Weights of a small transformer language model.
Architecture: RMSNorm before each block, rotary positions, no biases in attention or MLP, untied embeddings.
Training: a variant of Adam for these matrices, 301M tokens, 6181 steps.
MLP neurons of a small language model. Each row is named by its layer, matrix (gate and up: input weights) and neuron, and shows model dimensions 128-223. Each number is 128 + 24 x the weight over its row's rms, rounded and kept within 0 to 255. A neuron's up and down rows have the sign that makes its largest values positive.
A block is one neuron, or neurons of one layer that tend to fire together. Before each block is what it responds to, as a language model described it from the Wikipedia text at the highest values.

Ordinal words and auxiliaries. Ordinal words like first, second, third (place, novel, division, including word-piece splits), plus weaker auxiliaries and verbs such as did, could, took.
L3.gate30 [121 157 158 173 132 135 142 129 134 196 171 120 132 137 149 125 105  78 113 136 127 105 124 187 129 119  97 197  98 144 110 110  86 158 138  97 113 130 154 139 105 137 156 130 159 121 126  95 111 131 102 148 166 179 110 104 139 133 141 112 121 170 116 131 136 144 148 110  89 102 179 156 114 127 133 114 150 164 120  90 113 111 171 107 118 135 115 122 138 120 120 117 122 148 142  94]
L3.up30 [106 132 114 156 124 172 146 137 161 158 103 119 118 127 170 167 139  95 140 142  86 106 108 177 140 125  94 137 110 135 114 141 117 119 134 120 137 136 120 102 159  94 150 110 154 126 140 118  94 124  94 107 140 180 110 142 132 137 139 106 102 162 129 125 118 127 192 124  69 123 161 113 114 125 143 156 173 143 113 104 128 165 139 118 118 127  82 130 144  87 108 143  98 135 124  70]
L3.gate313 [147 160 134 120 122  92 113 154 122 145 164 107 127  92 109 137 135 117 106 160 105 123 125 148 127 141  93 119 117 113 127 114  75 131 130 107 148 114 149 119 114 138 117  99 126 109 120 110  86 134 165 114 143 179 163 117 161 168 139 126 138 104  88 141 182 115 148  99 124 136 176 135 118 138 110 110 187 151  99 140 119 150 102 109 170 140  73 122 114 125 183 127 134 121 167 122]
L3.up313 [137 102 119 120 120 117 148 133 110 135 135 128 109 110 108 136 145 105 119 133 111 117  94 150 135 127  74 127 145  83 148 154  91 119 114 152 134  77 173 107 115 138 125  71 166 111 158  99 103 131 166 113 127 164 154  95 143 133 120 110 130  94  89 170 138 117 119  96  71 116 116 129 151 169 125 133 162 167 136 140 107 109 136 109 162 152 108 133  79 140 170  96 134  75 147 145]
L3.gate413 [135 141 128 126 164  92 109 138 118 131 114 160 178 117 106 146  96 142 130  86 162 153 159 118 122 106 110 129 142 129 136 137 122 125 133 104 117  94 135  71  97 124 139 131 117 110  77 176 129 128 168 146 169  79 114 115 183 150 174 117 137  97 145 132 119  79  61 130 128  96 133 166 151 103 118 114 113 147 123  88 145 107 104  92 128 146 121 124 148 119 145 110 143 146 126 140]
L3.up413 [124 133 108 143 132  84 142 120 100 134 112 138 128 135  75 161 133 154 127 128 116  81 138 132 102 121 134 111 136  79 151  81 142 125 142 154 141 152 162 148 141 131 120 119  96 123 131 137 146 109 136 102 118 100 133  86 123 163 132 106 145 119 171 123 119  93 135  79 155  77 125 129 157 112 132 119  94 140 101  99 109 129 159 118 209 106 114 131 126 105 134 148 140 144 154 158]
L3.gate462 [147 147 145 150 151 108  74 167 109 141 156 156 191  89 144 111  89 119 133 132 113 130 148 124 137 120 123 120 126 149 123 122 110 124 120  99 153 128 158 120 138  69 137 145 150 106 112 158 124 120 101 113 105 105 137  99 146 209 138  91 141 124 132 126 129 100 170 131 110 135 165 125 131 134 147 128 130 129 120 138 140 134 122  85 171  99  71  97 109 124 176 135 140 127 116  80]
L3.up462 [139 118 163 216 152 151 118 146 107 115 131 130 151 109 160 140  88 106 138 113  67 108 139 133 174 156 133 171 150 114 117 115 127  97 128 121 154 115 146  75 126 124 147 145 154 136 109 168 126 111 142 147  99 106 149  76 147 152 114  85 135 132 115 132  98 100 146 105 112 175 151 134 182 154  93 135  98 107 101 108 113  87 156 116 162 119 121 135 134 120 154 167 114  99 152 126]
L3.gate503 [140 154 110  75 127 109 134 171 126 145 159 135 130 104 106 123 115 112 139  84 119 134 136 137  97  99  97 107 100 112  97 115 128 170 127 104 154 134 135 105  94 121 139 130 111 127 120 151 123 111 125 152 150 138 117 130 154 136 166  92 127 138 130 159 140 146 132 121  92 119 145 103 119  84 110 116 131 157 100 101 109 141 151  81 148 118 111 100 149 135 119 137  81 143 123 117]
L3.up503 [129 111 124  84 143 138 112 121 121 135 174 151 121 157 122 143 126 130 133 109 135  99 152 123 120 115 116 116 115  76 156 100 152 128 122 142 149 127 142 120 113 148 149 121 145 133 134 118 111 114  85 136 139 146 141  97 116 120 161 117 128 129 151 181  98 135 113 139 100 110 108 100 131 133 107 108  95 126 113 122 135 134 191  92 130 136 136  75 153  99 125 176 117 128 118 132]
L3.gate507 [ 99 134 122 100 129 108 149 136 163 135 130 112 175 139 116 122 138 132 143  87  94 160 163  94 140 128 100  99 101 123 155 152 124 167 133 135 129  91 143  64 126 141 111  96 123 131  81 122 140  81 139 127  95  88 155 179 149 113 124 103 137 142 120 170 135  87  93  92 128 125 104 127 135 153 148 103 105 136 136  94  90 106 141 136  99 147 122 156 145 119 157 131 112 140 134 151]
L3.up507 [100 120 123 107 117 147 145 105 167 113 141 117 146 122 156 123 130  80 102  94 148 115 124 160 165  74  81 103  83 114 131 162 148 161 127  84 104 122 136 118 119 104 127 109 150 121 132 116 143 103 157 106 136 157 158 110 139 115 138 140 136 142 112 174 115 118 144  91 103 165 112  99  70 119 140 108  85 151 171 105 131 164 170  85 138 160 126 129 188 139 111 146 146 125 156  98]
L3.gate638 [121 140 128 137 142 133 136 132 159 127 144 139 146 151  97 167 132 121 143 117 131  99 131 162 120 147  88 116 132  96  92 124 113 143 130 123 111 144 166 101 119 115 133 157  97 142 136 185 159 107 145 150 104 147 140 155 134 141 144 132 140  77 131 169  98  99 143 111 101 114 153 107  73 145 118 158 125 115 168 109  86 135 116 124 181 101 123 135 129  94 181 167  87 105 138 130]
L3.up638 [149 141 120 129 152 166 124 150 141  65  93 107 155 117 148 144 184  99 200  80 117 167 109 129 102 142 131 108 153 124 112 100 104 133 139 142  83  87 148 152 116 136 141 144 128 156  97 182 146  61 154 164 110 151  96 122  90 118 140 116  93 101 100  97 122 108 165 148 111 116  87 145 132 128 157 150 107 125 146 145 142  88 112 189  79 107 129  89 129 120  92 154 133  94  96 137]
L3.gate660 [161 151 124 160 125 108  76 125  91 143 165 119 141  78 129 103 120 131 169 119 153 171 144 123  92 100 129 138 158 137 166  93  97 146 131 126 133 148 146  92 107 112 153 100 117 143  98 171 116 151  68  87 144 171 146 109 113 147 164 109 140  97 112  94 128 129 118 140  82 121 141 108 142  99 147 144 125 125 112  98 123  86 112 101 144  95 143 114 182 109 125 134 104 118 132 111]
L3.up660 [147 127  95 142 134 153 131 134  73 134 133 109 160 102 129 131 155 125 125 137  90 159 139 100 117 155 129 134 156 121 137 129 107  98  87 117 115 122 112 103  90 131 121 102 131  92 115 137 193 139 143  92 130 158 128  93 127 109 143  80 135 125 132 102 145 137  98 139 134 121 160 147 156 109 149 125 125 108  96  94 143  83 125  85 144 101 132  87 147  89 124 130 121 110 142 109]

Repeated-word continuation pieces. Inner fragments of words already seen earlier in the text, predicting the rest, e.g. Fer-enc-városi, Chev-ro-let, B-urg-undy, h-y-draulic.
L6.gate91 [133 138  96 121  91 102 111 135 140 161 128  90 105 142 107 136 169  72 125 145 116  49 122 146  87 103 152 107 169 111 142 110 132  99 156 150 152 120 111 113 122 162 158 129 120 135 132 132 102 102  83 133 131  99 146  66 135 131 109 122 121 122 170 160 107 140 186 121 160 103  94 165 158 121 129 164 122 140 110 115 147 159 118 119 119 119 148  94  90 111 110 144 107 137 150 132]
L6.up91 [116 124 126 100 107 139 108 170 130  98 124 128 109 144 115 123 112 113 145 154 150 128 130 121 153 145  99 118 119 154 162 143 151 155 115 148 142 150 119  97  68 185 164 175  89 120 112  85 142 124 134 155 139 122  90 161 105 124  90 147  95 143 129 169 108 116 186 138 142  99 106 109 137 131 130 140 110 139 137 139 148 128 133 118 139 140 138 141  92 118 135 113  98 154 149 112]

Narrative verbs and time words. Word-completion pieces, mostly "ame" in came after split "c" (came into use, came to require, saw), plus time words like After, during, began.
L5.gate6 [149 157 125 135 102 130 112 112 138 135 145 118 149 148 129 128 115 118 109 141 181 113 135 114 193 147 148 132 104 116 122 103  76 109 169 147  82 129 175 148 138 114 113 106 111  98 114 178  97 151 112 140 104 118 123 128 160 147 150 107 109 139 100 144 140 128 138 144 107  74 161 140 144 136 126 135 110 110 107  91 105 184 151  87  57 118  71 150 129  93 118 145 162 136 133 107]
L5.up6 [127 140 113 120 101 144 120 107 128 132 145 100 103 154 149 104  87 121 154 140 155 161  81 144 150 130  69 113 186 155 148  86 169 132 158 105 125 136 108 130 126 121 115 142 136 128  92 135 116 153 135  93 107 176  91 100 123 109  99  97 143 199 132 152 127 169  97 120 121 148 122  81 116 151 131 113 131  64 103 142 147 137 128 148  81 121 101 106 130 130 147 107 139 110 147 140]
L5.gate27 [117 159 158 107 122 159 139 102 121 145 163  84  76 126 143 139 100 121 145 134 111 112 133  80 146  31 134 180 132 173  92 163 155 161 133  88 148 150 133  89 142 141 133 112 143 126 130 173 131 146 116 122 140 132 138 122 183 108  95 163 113 159  95 103 147 131 113 138 121  99 119 180 121  99 123 131 126 137 140 134 124 143 143  89 102 116  99 141 174  96 118  95 137 114 139 133]
L5.up27 [140 148 162 150  91 157 103 137 109 123 112 116 142 143 119 136 183 129 169 138 127  96 168  95 154 116 157 169 122 150 124 119 148 132 129 123 157 169 120 112 174 154 107 102 116 104 154 141 155 113 117 165 152 147 115  80 137 138 130 137  97 133 126  99 143 139 121 110 161 128 145 121 125 138 126 152 139  90 204 156 146 143 136 183  68 173 123  98 154 125 167 116 130 158 163 102]
L5.gate367 [138 168 146 145 132 138 139 133 138 140 140 149  97  95 127 152 115 117 114 135 171 139 144 129 177 141 145 132 122 115  68 139 109 154 132 152 113 153 143 132 147 109 142  90 190 114 115  58 106  77 117 109 149 140 129 161 152 151 136 103 112 143  79 120 146  96 103  96 110 140 124  85 130  97 131 113  94 107 133 130 137 106 130 134 104  85 129 135 132  94 105 128 112 153 146 108]
L5.up367 [147 114 139 151 116 138 145 135 144 115 125 118 121 142 159 131  88 164 139 144  92 109 123 119  95 174 158 139 107 122 121 109 159 116  90 127 161 135 113 127 126 123 117 117 165 148 111 146 118 114 134  82  77 163 163 154 153 155 108 147 130  93 141 119 125 153 115  90 122 138  99  81 108 124  93 140 126 167  99 123 146 151 105 139 140 143 118 105 119 143 112 126 108 138 127 150]
L5.gate511 [118 139 164 119 120 132 109 119 164 154 148 114 149 140 135 162 134 154 143 167 122 109 149 176 119 125 138 152 147 126 125  79 106 107 198 130 151 118 181 110 117 120 125 174 152 110 102 154 164 138 107 149  91 150 111 105 165 109 150 167 141 130 120 114 147  85  82 112 138 122 158 125 123  99  90 115 137 123 103 138  93 111 135 118  66 107 120 146 141  99 136 159 142 110 132 115]
L5.up511 [115 130 127 114 143 145 155 119 133 113 172 112 107 174 149 116 103 121 109 149 115 142 149 142 138 122 161 148 159 146  96 121 156  88 146 120 151 166 128 128 108 143 135 162 138 137 127 155 141 154 116 121 119 105 111 124 117 136 112  90  87  55 166  72 125 168 133 117 134 121 160 105 106 141  86 161 106  91 106 136 113 131 143 155  99 137 112 144 136 102 140 128 118 141 197 139]
L5.gate592 [145 156 142 155 148 135 170 162 178 119 138 126 120 138 116 113 119 136 145 120 125 148  99 144 144 116 121 145 134 157  97 101 146 165 128 148 144 125 104  80 147 111 157 155 151 157 116 142 162  99 114 102 128 114 195 138 119 148 136 120 152 127  95 106 121 110 157 103 130 109 130 123 103 114 155  97 130 128 102 140 170 120  99 115 120 136 129 125  82 105 120  74 131 164 102  93]
L5.up592 [118 130 144 134 108 190 132 155 123 125  98 123 122 161  96 142  98 108 110 103 156 143 148 145 111 105 150  90 205 130  99  70 126 115 130 146 133 104 160  98  91 143  85  91 122 130 117 152 152 169 164 155 115  90 132  97 137 137 102 112 170  97 104 152 122 111 144 114 104 123 151 142 118 146  89 133 137 102 105  72 151 113 125 115 128 120 119 124 120 124 143 125 124 122  87 157]
L5.gate645 [135 134 139 153 128 142 114 154 168 165 148 160 136 128 174  99 115 155 149 119 131 148 173 141 126 142 149 129 131 118 140 104 124  97 157 108 156 143 133 100 113 160 135 147 107 119 125 144 145  96 101 151 133  99 113 145 139 182 147 146 142 131 136 109 158  74  73 124 124 139 177  85 145 117 155 140 123 110 109 143 121 111 150  83 112 122 110 105 117  92 144 147 114  92 169 149]
L5.up645 [158 116 106 153 144 110 154 121 141 127 136 108 164 118 106 160 161 128 121 113 130 171 142 131 129 132 100 110 100 137 103 138 152 126 157 122 175 116 126 119  97 125 122 187 148 161 165 123 148 134 124  91 108  89 166 118 177 102 116  87 144 169 143 126 137 151 119 125 121 144 154 121 152 107  83  87 105 152  93 119  94  91 165 147 113 116 104 164 113 134 126 171 140 126 154 132]
L5.gate658 [200 120 132 140 171 127 112 117 120 127 169 132 157 152 110 111 129  81 152 116 156 121 149 155 139 139 175 151 131 124 124 109 147  88 161 130 144 139 135  97 102 155 106 156 161 147 112 117 165 103 136 110 151 119 145 106 134 136 143  80 155 122 141 111 121  98 120 130 114 149 144 112  85 137 113 104 144 191  92 134  86 135 171  89 134 121 120 122 125 128 146 111 137 127 142 121]
L5.up658 [145 120 114 116 116 107 184 123 115 129 166 121 159 138 114 102 161 127 121  82 112  96 135 145  88 149 136 139 143  97 135  88 136 100 141 138 144 123 161 100 121 127 100 129 137 113 137 172 165 142 174  95 116 103 105 101 133 112  89 141 151 110 138 133 124 110 158  68 128 135 133 120 113 142 110 147 116 155 164 124 158 128 157 130 176 110  85 123 134 130 129 115 136 132 105 106]
L5.gate701 [160 138 142 153  87 135 124 134 129 168 162 153 184 155 109 125 106 118 150 109 111 151 146 129 136 104 103  99 112 117 160 126  89 106 107 111 135 149 139 136  92 147 136 152  90 138 123 100 141 145 171 157 127 122 157  95 100 124 162 105 161 133  91  89 190 101 115 117 120 113 117 118 118  83 137  97 127  97 158 147 155 151 138 100 112 113 124 132 139 124 167 143 116 118 148 117]
L5.up701 [149 132 144 126 133 104 105 123 155 112  77  93 138 121 122 146 132 106 132 126  72 165 137 138 113 129 126 109 173  56 149  73 110 108 104 143 120 104 166 136  70 128 129 148 171 114 130 152 135 153 115 145  80 127 136 133 136 143 106 148 148 150 114  86 113 145 142 163 148 128 145 138 112 102 129 159 141 164 140 109 129 163 106  96 106 104 138 112 158 125 152 140  89 142 121 157]

Clause main verb. Main-verb tokens or their final word pieces in narrative prose, as in came to, did not, took place, signed; also table header cells like Year and Title.
L6.gate407 [129 146 136 133 115 142 145 122 157 104 130 124 131 142 165  87 142  99 124 110 117 101 128 157 119  79  91 158  90 119 101  91 143 151 104 121 143 142 158 100 147 136 136 164 121 158 114 140 147 103 131 160 128 150 143 102 158 120 132  59 122 136 114 111 153 127 124 138  94 139 129 103 103 105 149 147 153 120 114  94 107 117 157 139 106  73 130 112 129 106 140  92 126 142 138  82]
L6.up407 [ 95 127 167 105 117 107 111 137 124 124 144 152 129 138 106 122 146 140 143 155  91 154 124 104  86 145  91 121 148 114 141 100 145 131 113 102 152 148 145 130 146 142 149  94  80 129 111 100 104 122 180 107 140 136 138 117 144  90 122 145 162 134 123 105 125 119 147 125 127 162  93 101 151 132  71 149 122  71 138 112 136 149 117 121 136  94 127 126 108 148 167  94  95 126  75 131]

Mid-word fragments. Short word pieces inside partly spelled words, mostly proper names, acronyms and table entries, such as Terra-US-D, Sat-ell-ite, F-er-retti.
L5.gate13 [119 143 113 109 139 124 115 127 120 163 159 161 170 137  90 134 120  93 199 190 110 126 120  51  95 102 104 103 117 135  92 109 126 163  83 114  92 150 154 128 128 131 107 115 151 139  97 134 137 128 152 149 168 158 130  68 135 149  82 112 122 175 122 158  85 138 126 177 163 126 102 126 132 113 119 121 111 158 116 141 145 134 108 126  87  98 142 197 137 112 129 131 158 124 109 144]
L5.up13 [131  96 127 113 153 141 102 127 139 140 156 148 148 121 143 141 140 107 148 183 131 115 114  97 123 144 125 112 127 132 136 109 103 151 121 151 117 143 127 153 146 151 117 130 136 117 126 133 121 111 143 155 186 127 165 101 145 115  86 107  97 117 134 167 117 146 138 128 158 113  80 184 133 127 125 123  96 168 116 146 140 120 107 140 114 101 111 195 139 131 132 152 160 133 154 171]
L5.gate129 [151 127 134 141 129  91 141 125 116 169  95 129 139 151 131 150 112  81 130 127  71 102 145 139 129 153 134 100 151 134 149 127 160 126 114 114 108  93 139 117 133 112 150 117 133 174  91 111 121 124 138 135 133 128  96 126 131 112 119 150 137  99 111 151  98 137 168 140 138 109  92 138  92  94 125 151 165 169 128 125 180 116 121 130 145  69  82 123 103 131 172 177  90 175 150 187]
L5.up129 [120 122 145 176 122 113  86 146  64 144 123 130 166 170 111 118  96 104 166 110 154 141 167 104 122 139 130 138 136 175 133 117 134 135 104 123 115 136 162  84 118 128 134 126 134 138 130 120 125 122 107 125 111 143 100  99 129 132 122 175  68 136 121 197 106 141 118 141 118  88 159  96 110 106 150 119 128 124 119  83 195 161 147 134 120  68 158 138 121 127 119 115  69 100 116 142]
L5.gate267 [156 163 130  96 154  66 126 120 112 131 122  99 120 128 104 145  86 167 147 132 107 151 137  95 136 126 113 125 147 108 165 145 137  92 106 114 124 123 160  91 152 161 167 118 153 161 142 118 130 121 110 143 128  88 133 111 116 115 132 102 141 107  98 129 144 123 135 136 147 106 143 111 105 120 111 143 145 160 130 118 126 134 116 121 101  89 146 137 139  77 134 157  93 159 152  89]
L5.up267 [123 120 168 124 184 136 160 101  87 159 101 155 123 125 121 137 139 178 143 115 103 102 103  77  84 129 125 122 112 129 173 134 108 134 149 124 144  85 125 115 142 156 171 132 169 159 116 158  81 114  98 178 122  94  97 135  92  96 102  87 124 104  77 143 116  94 133 148 117  91 115 112 127 106 131 133 108 156 133 134 117 123 138 106 129  97 134 152 180 115 112 186  97 107 127 111]
L5.gate280 [137 153 119 172 107 102 134 137 131 154 113 117 131 133 118 126 126 148 107 101 103 132 132 147 101 159 153 164 133 104 134 172 107  92 156 178 135  68 123 141 111  91 160 115 125 142 163 131 125 133 170 129 181 134 146 145 112 129 111 201 143 104 116 123 139 114 149 109 103 108 130 111  96 122 112 125 132 132  89 123 115 131 145 125 145  83 118 103  79 111 111 140 134 133 129  95]
L5.up280 [132  95 134 112 128  75 109 129 112 131  77 133 137 162 126 144 123 122 105  73 127 134  69 141 143 169 135 121 134 132 173 161 165 130 106 122 128 126 162 114 150  84 153 145  84 135 123 148 150 144 163 135  61 106 131 179 133 134 132 129 145 126 160 142  89 151  94 126 125 143 134 113  72 153 146 126 176 124 158 130 148 128 146 121 127 110 117 104 104 140 139 121 125 144 147 123]
L5.gate289 [146 163 151 125  97  91 114 157 120 133 129 135 169 124  54 115 136 105 116  86 137 122  82 117 117 129 156 130 148 133  82 135 120 154 109 123 103 121 112 159 132 125 159  86 145 112 140 130 149 118  76 150 145 173 146 113 114 132 117 126 141 120  88 104 151 139 149  72 170 145  98 104 121 154 126 113 154 122 101 125 158 108 101 137 101  99 110 139 107 106 142 119 136 129 174 154]
L5.up289 [111 111 100 117  96  79  86 125 143 134 115 169 152 144  74 129 172 140 102 132 163  94 104  87  99 120 159 138 124 136 122 124 136 126 145 133 110 137 127 145 159 110 140 165 175 143 155 176 123 142  91 136 136 115 162 103 131 126 123 144 125 138 110 127 149 148 121  84 139 130  87 115 137 159  99 115 163 162 129 118 134 113 116 125 119 106 137 153 117 122 137 140  91 112 180 160]
L5.gate422 [150 142 110 134 142  98 139 158 124 126 146 105 167 142 121  96 129 100  85 122 148 127 128  90 143  83 104 185 142 114 165 164  54 128  96 115 143 161 140 154 103 134 143 144 115 109 126 124 113 163  77 129 131 107 157 138 119 128 113 132  91  39 131 147 145 144 100 129 129 156 164 151 140 119 142  97 125 139 132 146 168 174 108 103 135  83 123 104 157 126 136 168 114 119 154 110]
L5.up422 [119 121 140 137 120 126 119 175 121 120 133 110 127 163 117  91 111  94 126 129 122  89  96 112 181 142 152 114 131 162 150 115 132 108 154 129 150 100 115 109 134 114 124 114 117 132 122 146 104 110  91 141 132 120 164 124 156 108  86 117 128 130 105 149 113 138  70 122 183 122 143  86 120 147 126 169 118 130 129 114 112 107 122 135  56 114 110 112 169 143  83 146  74 141 147 111]
L5.gate457 [137 139 127  97 119 125 104 160 136 170 134 122 117 169 102 116 141  90 151 114  78 144 110  99 132 122 132 143 136 132 134 123 111 122 122 146 121 139 128 103 118 167 130 141 137 169 138 116 124 155 157 123 114 147  79 126 122 134 122 153  89 142  83 108 109 100 116 131 129 140  98 159 139 162  89 103 145 117 163 168 137 153 133 137 119 126  67  85 127 122 138  93 132 130 122 146]
L5.up457 [ 90 123  98 104  62 147 108 112 142 135 110 151 121 126 116 142  69 147 140 160 119 109 110 140 104  96 133 129 114 114 143 126 109 152 102 133  97 132 108 119 128 106  99 133 107 124 119 131 115 135 160 127 107 150 132 143 176 128 136 149 128 141 147 105 110 124 145 143 153 118 101 101 112 102 113 121 177 126 101 152 120 105 132 126 151 136  92 168 118 138 143  83 111 134 101 173]
L5.gate559 [165 141 114 109 112 118 124 132 114 108 135  81 114 143 110 122 123  87 133  98 101 120 127 169  99 134 130 157 111 138 138 117 118 148 163 143 125 148 137 106  93 100 174 138 142 130 119 128 114 127 107 132 161 116  90 125 119 140 145 103  87 130 145 120 170 173 155 124  98 100 128 116 125  99 125 167  92 138 115  72 111 125 141 116 103  91 153 137 179 125 132 115 118  96 154 113]
L5.up559 [161 118 126 105 103  88 118 107 117 126 103  76 174 154  84 111 143  69 161 134  88 115 177 178 111 144 148 119 128 105 121  97 130 138 187 175  97 131 131 149 117 133 112 129 116 158 107 101  97 139 149 133  98 145 110 140 126 127 127 166 121 150 156 139 154 152 133 111 111  81 124 109 102 116 114 118 108 146 155 101  95 140 115 113 123 106 135 133 178 126 157 157 128  88 106  93]

Early word-piece continuations. Short word fragments directly after a one- or two-letter word start, inside split words, e.g. cy-t-okine, C-ar-canet, Cel-t-ic, P-e-ople.
L3.gate122 [124 171 123 136 118 132 158 135 174 120 170 110 139 101 134  96  70 127 130 135 124 128 108 131 133  83 119 107 127 149  94 134 158  87 150  70  98 130 133  90 111 106 166 103 125 110 122 124 127 106 134 104 110 120 148 144 118 140  96 149 127 135 106 146 132 135 146 158 102 125 153 134 127 128 103  94 128 159  97 112 148 123  96 105 107  90 159 137 103 133 109  90 125 132 137 113]
L3.up122 [129 126 122 152 132 167 189 134 127 116 141 151 136 121 118 136 124 136  92 123  48 122  95 135  91 127 134 102 121 140 125 175 156 108 120 110 112 104 118  90 132 131 151 100 112 154 128  88 122 126 172 147 102  92 115  87 121 121  98 160 135 159 106 126 129 154 153 168 122 104 145 110 155 127 130 137 132 119 101 187 168 147 117 114 168 121 145 130 126 146 128  89 123 105 103  76]
L3.gate218 [126 163 148 113 109 132 146 120 137 137 133 104 127  98  70 146 129 165 180 134 155 118 138  98 140 112 101 128 155 109 119 133 133 111 153  91 132 131  98 125 154 136 130 109 102 165  80 174 136 104 142 117 104 134 129 106 174 149  96 161 174 115  95 156 187 149 161 145 143 114 121 110  94 113 109 141 132 133 100 125 140 171 115 123 148  77 137 152 125 119 139 112 147 142 140 106]
L3.up218 [108 135 127 139 102 161 122 121 145 109  99  96 106 138  91 117 117 147 139 131 129 126 142 126 140 138 126 129 175  74 104 125 126 108 115 106 181 122  96 138 172 127  81 113 111 124 134 107 134 135 133  91  82 130 127 109 154 132 118 131 177 130  86 119 147 202 167 164 149 161 106  89 140 136 113 136 121 117  95 118 140 127  91 141 146 105 142 154 151 117 139 116 121 166 125 143]
L3.gate329 [124 140 155  89 138 142 152 121 171 136 111 140 117 133 151  96 130  78 160 110 114 121 115 112 156 181 128 172 133 118  78 131 152 133 135 134  80 117 113 143 125 143 149 159 137 136 124 105 136  97 125 125 113 130 133 155 138 140 100  83 149 171  75 120 141 138  78 128 105 104 161 156  79 110 130 135 129 142 117 134 146 137 114 115  79 100 111 136 105 139  93 121 146 132 112 137]
L3.up329 [129 129  86 135 133 135 102 151  84 144 149  99 105 114 117 156 122 137 127 137 127 123 149 104 116 195 108 107 138  84 160 130 159 133 143 123 116 148 134 122  99 100 164 161 146 108 106 106 140 103 156 131 160 177 151 140 140 121 123 105 139 171 116  82 106 129 153 113 124 126 171 109  91 144 124 142  96 130 101 186 110 155 153 118 145 139 148 117 126 131 113  88 131 110 125 150]
L3.gate447 [130 162 121  75 145 114 148 149 149 178 123 140 151 117  87 110 133 139 171 155 122 165 131 126 174 107 140 116 161 130  70 159 130 150 156 121  98 119 148 104  91 143 144 121 165  99 141 106 157  93 134 135 109 143 114 154 152 160 129 112 149 124 112 176 151  55 131 111 106 131  94 122 106 109 113 163 155 147 127  89  99 117 110 123 117 125 150 172 131 105 119  88 110 128 152 140]
L3.up447 [153 120 158  82 155 117 178 112 133 154 126 138 149 122 122 131 140 133 147 137 103 123  98 116 137 134 110 172 125  98  96 158 137 142 153 127  88 112 138  84 112 153 115 112 157  87 127  76 173 111 124 120 117 124 118  84 124 109 139 118 122 122 132 175 135  79 138  93 133 186  91 153 109 132 123 156 152 103 121 117 127 138 137 132 104 102 160 142 128 114 143 107 126  98 176 149]
L3.gate525 [120 176  99 103 138 125 144 125 120 116 151 161 131 112 124 127 105 140 112 106 132 152 143 102 110 120 130 102 163 111 134  99 134 121 117 116  73 144 126 105 134  98 154 139 185 131 118 143 151 171 119 115 109  61 154 163 152 192 120 169 149  85 140  90 164 101 129 122 130  91 120 102 107 112 157 158 124 128 111 120 102 131  87 129 130 137 123 124 153 151 118 137 168 129 110 124]
L3.up525 [138 120  99  95 138 135 148 105 113  91 152 130 141 119 116 143 141 165 107 144  80 135 119  86 115 168 106  86 126 110 156 104 142 106 123 139 105 126 133  92 163 114 123 148 193 106  87 129 130 155 141 122 107 100 183 156 146 169  98 138 138 128 117 124 157 113 160 128 128 108 145  89 136 129 100 145 125 127  95 130  96 154 105 132 176  85 136 154 181 113 148 154 154 115 131 141]
L3.gate614 [148 156 116 119 162 157 165 132 132 122 135 146 129 143  82 119 102 144  88 131 146 188 176 114 125 147 177 152 142 135  90 115 131 161 118 116  97 128 147 106 152 130 135 106 144 141  95 142 152 104 133 120 127 126 108 175 164 146  90 127 146 115  91 133 142 146 135 114 128 130  90  98 122 111 112 110  97 120 133 146 184 101 125 146 167  68 137 127 122 118 120 133 158 133 109 126]
L3.up614 [102 108 161 131 195 169 103  67 139 125 113 102 152 136 121 130 144 111 171 123  83 135  95 149 149 142 124 112 128 134 120 190 128 124 123  98 117 182 149 111 124 137 129 131 108 163 114  79  74 121 101  96 134  96 149 125 170 119 100 121  98 149 135 100 148 134 145 148  83 101 129 113  99  98  90 138 141 172 139 162 116 146 147 103  78 125 114 137 131 133 124 142 133 116 105 113]
L3.gate669 [148 137 165 130 119 138 148 116 135 139 100 144  83  73 100 136  86  97 150 111 141 167 136 111 123 162 143 145 126 121  92 139 185 121 140 118 100 107 143 122  73 151 113 110 145 106 152 116 145  85 168 160 146 148 167 116 180 120 111 105 160 110  90 160 148 105 113 140 150 132 121 122  72 136 124 111  91 150 109 140 149 134  92 157 149  93 139 133 134 124  73 108 126 156 127 152]
L3.up669 [118 128 118 105 161 114 115 125 165 142 131  94 145 117  96  80  99 135 117 143 133 118  97 129 126 163  86 115 103 123 148 146 142 152 120 133 122 143 154 123 189 169 143 107 124 147 125 120 115 115 126 150 147 135 129 120 104 126 129 107 140 162 158 147 115 122 133 142 115  88 141 139 145 131 103  89 126 125 170 175 118 160 158 132 107 157 117 120 109 136 139 143 147 135  53  97]
L3.gate680 [130 132 163 124 114 178 139 150 147 136 102 133 117  55 111 109  95 106 143 120 148 151  97 136 138 123 111 142 121 138 132 140 202 132 136 115 117  96 123 130  66 114 113 185 136 118 103 122 154 114 147 175 144 149 118 106 110 103 131 144 110 132  68 125 143 120 106 125 128 162 126 183 135 101 162  52 136 101 112 109  93 108 136 107 120 151 159 158 132 121 116  92 129 153 132 124]
L3.up680 [131 126 132 125 147 128 129 124 128 132 147 113 129 112  89  91 106 105 175 130 146 101 110 116 117 125 137 154 139 189 107 119 148 159 130 135 122 126 148 116 118 168 144 126 163 149 151 120 138 120 135 146 114 144 108 123 126 123 132 137 130 154 113 137 124 150 120 171 126 102 145 158 161 129  79 112 137 129 132 119 125 128 151 105 145 113 158 133 130 105 126  87 126 156 112  93]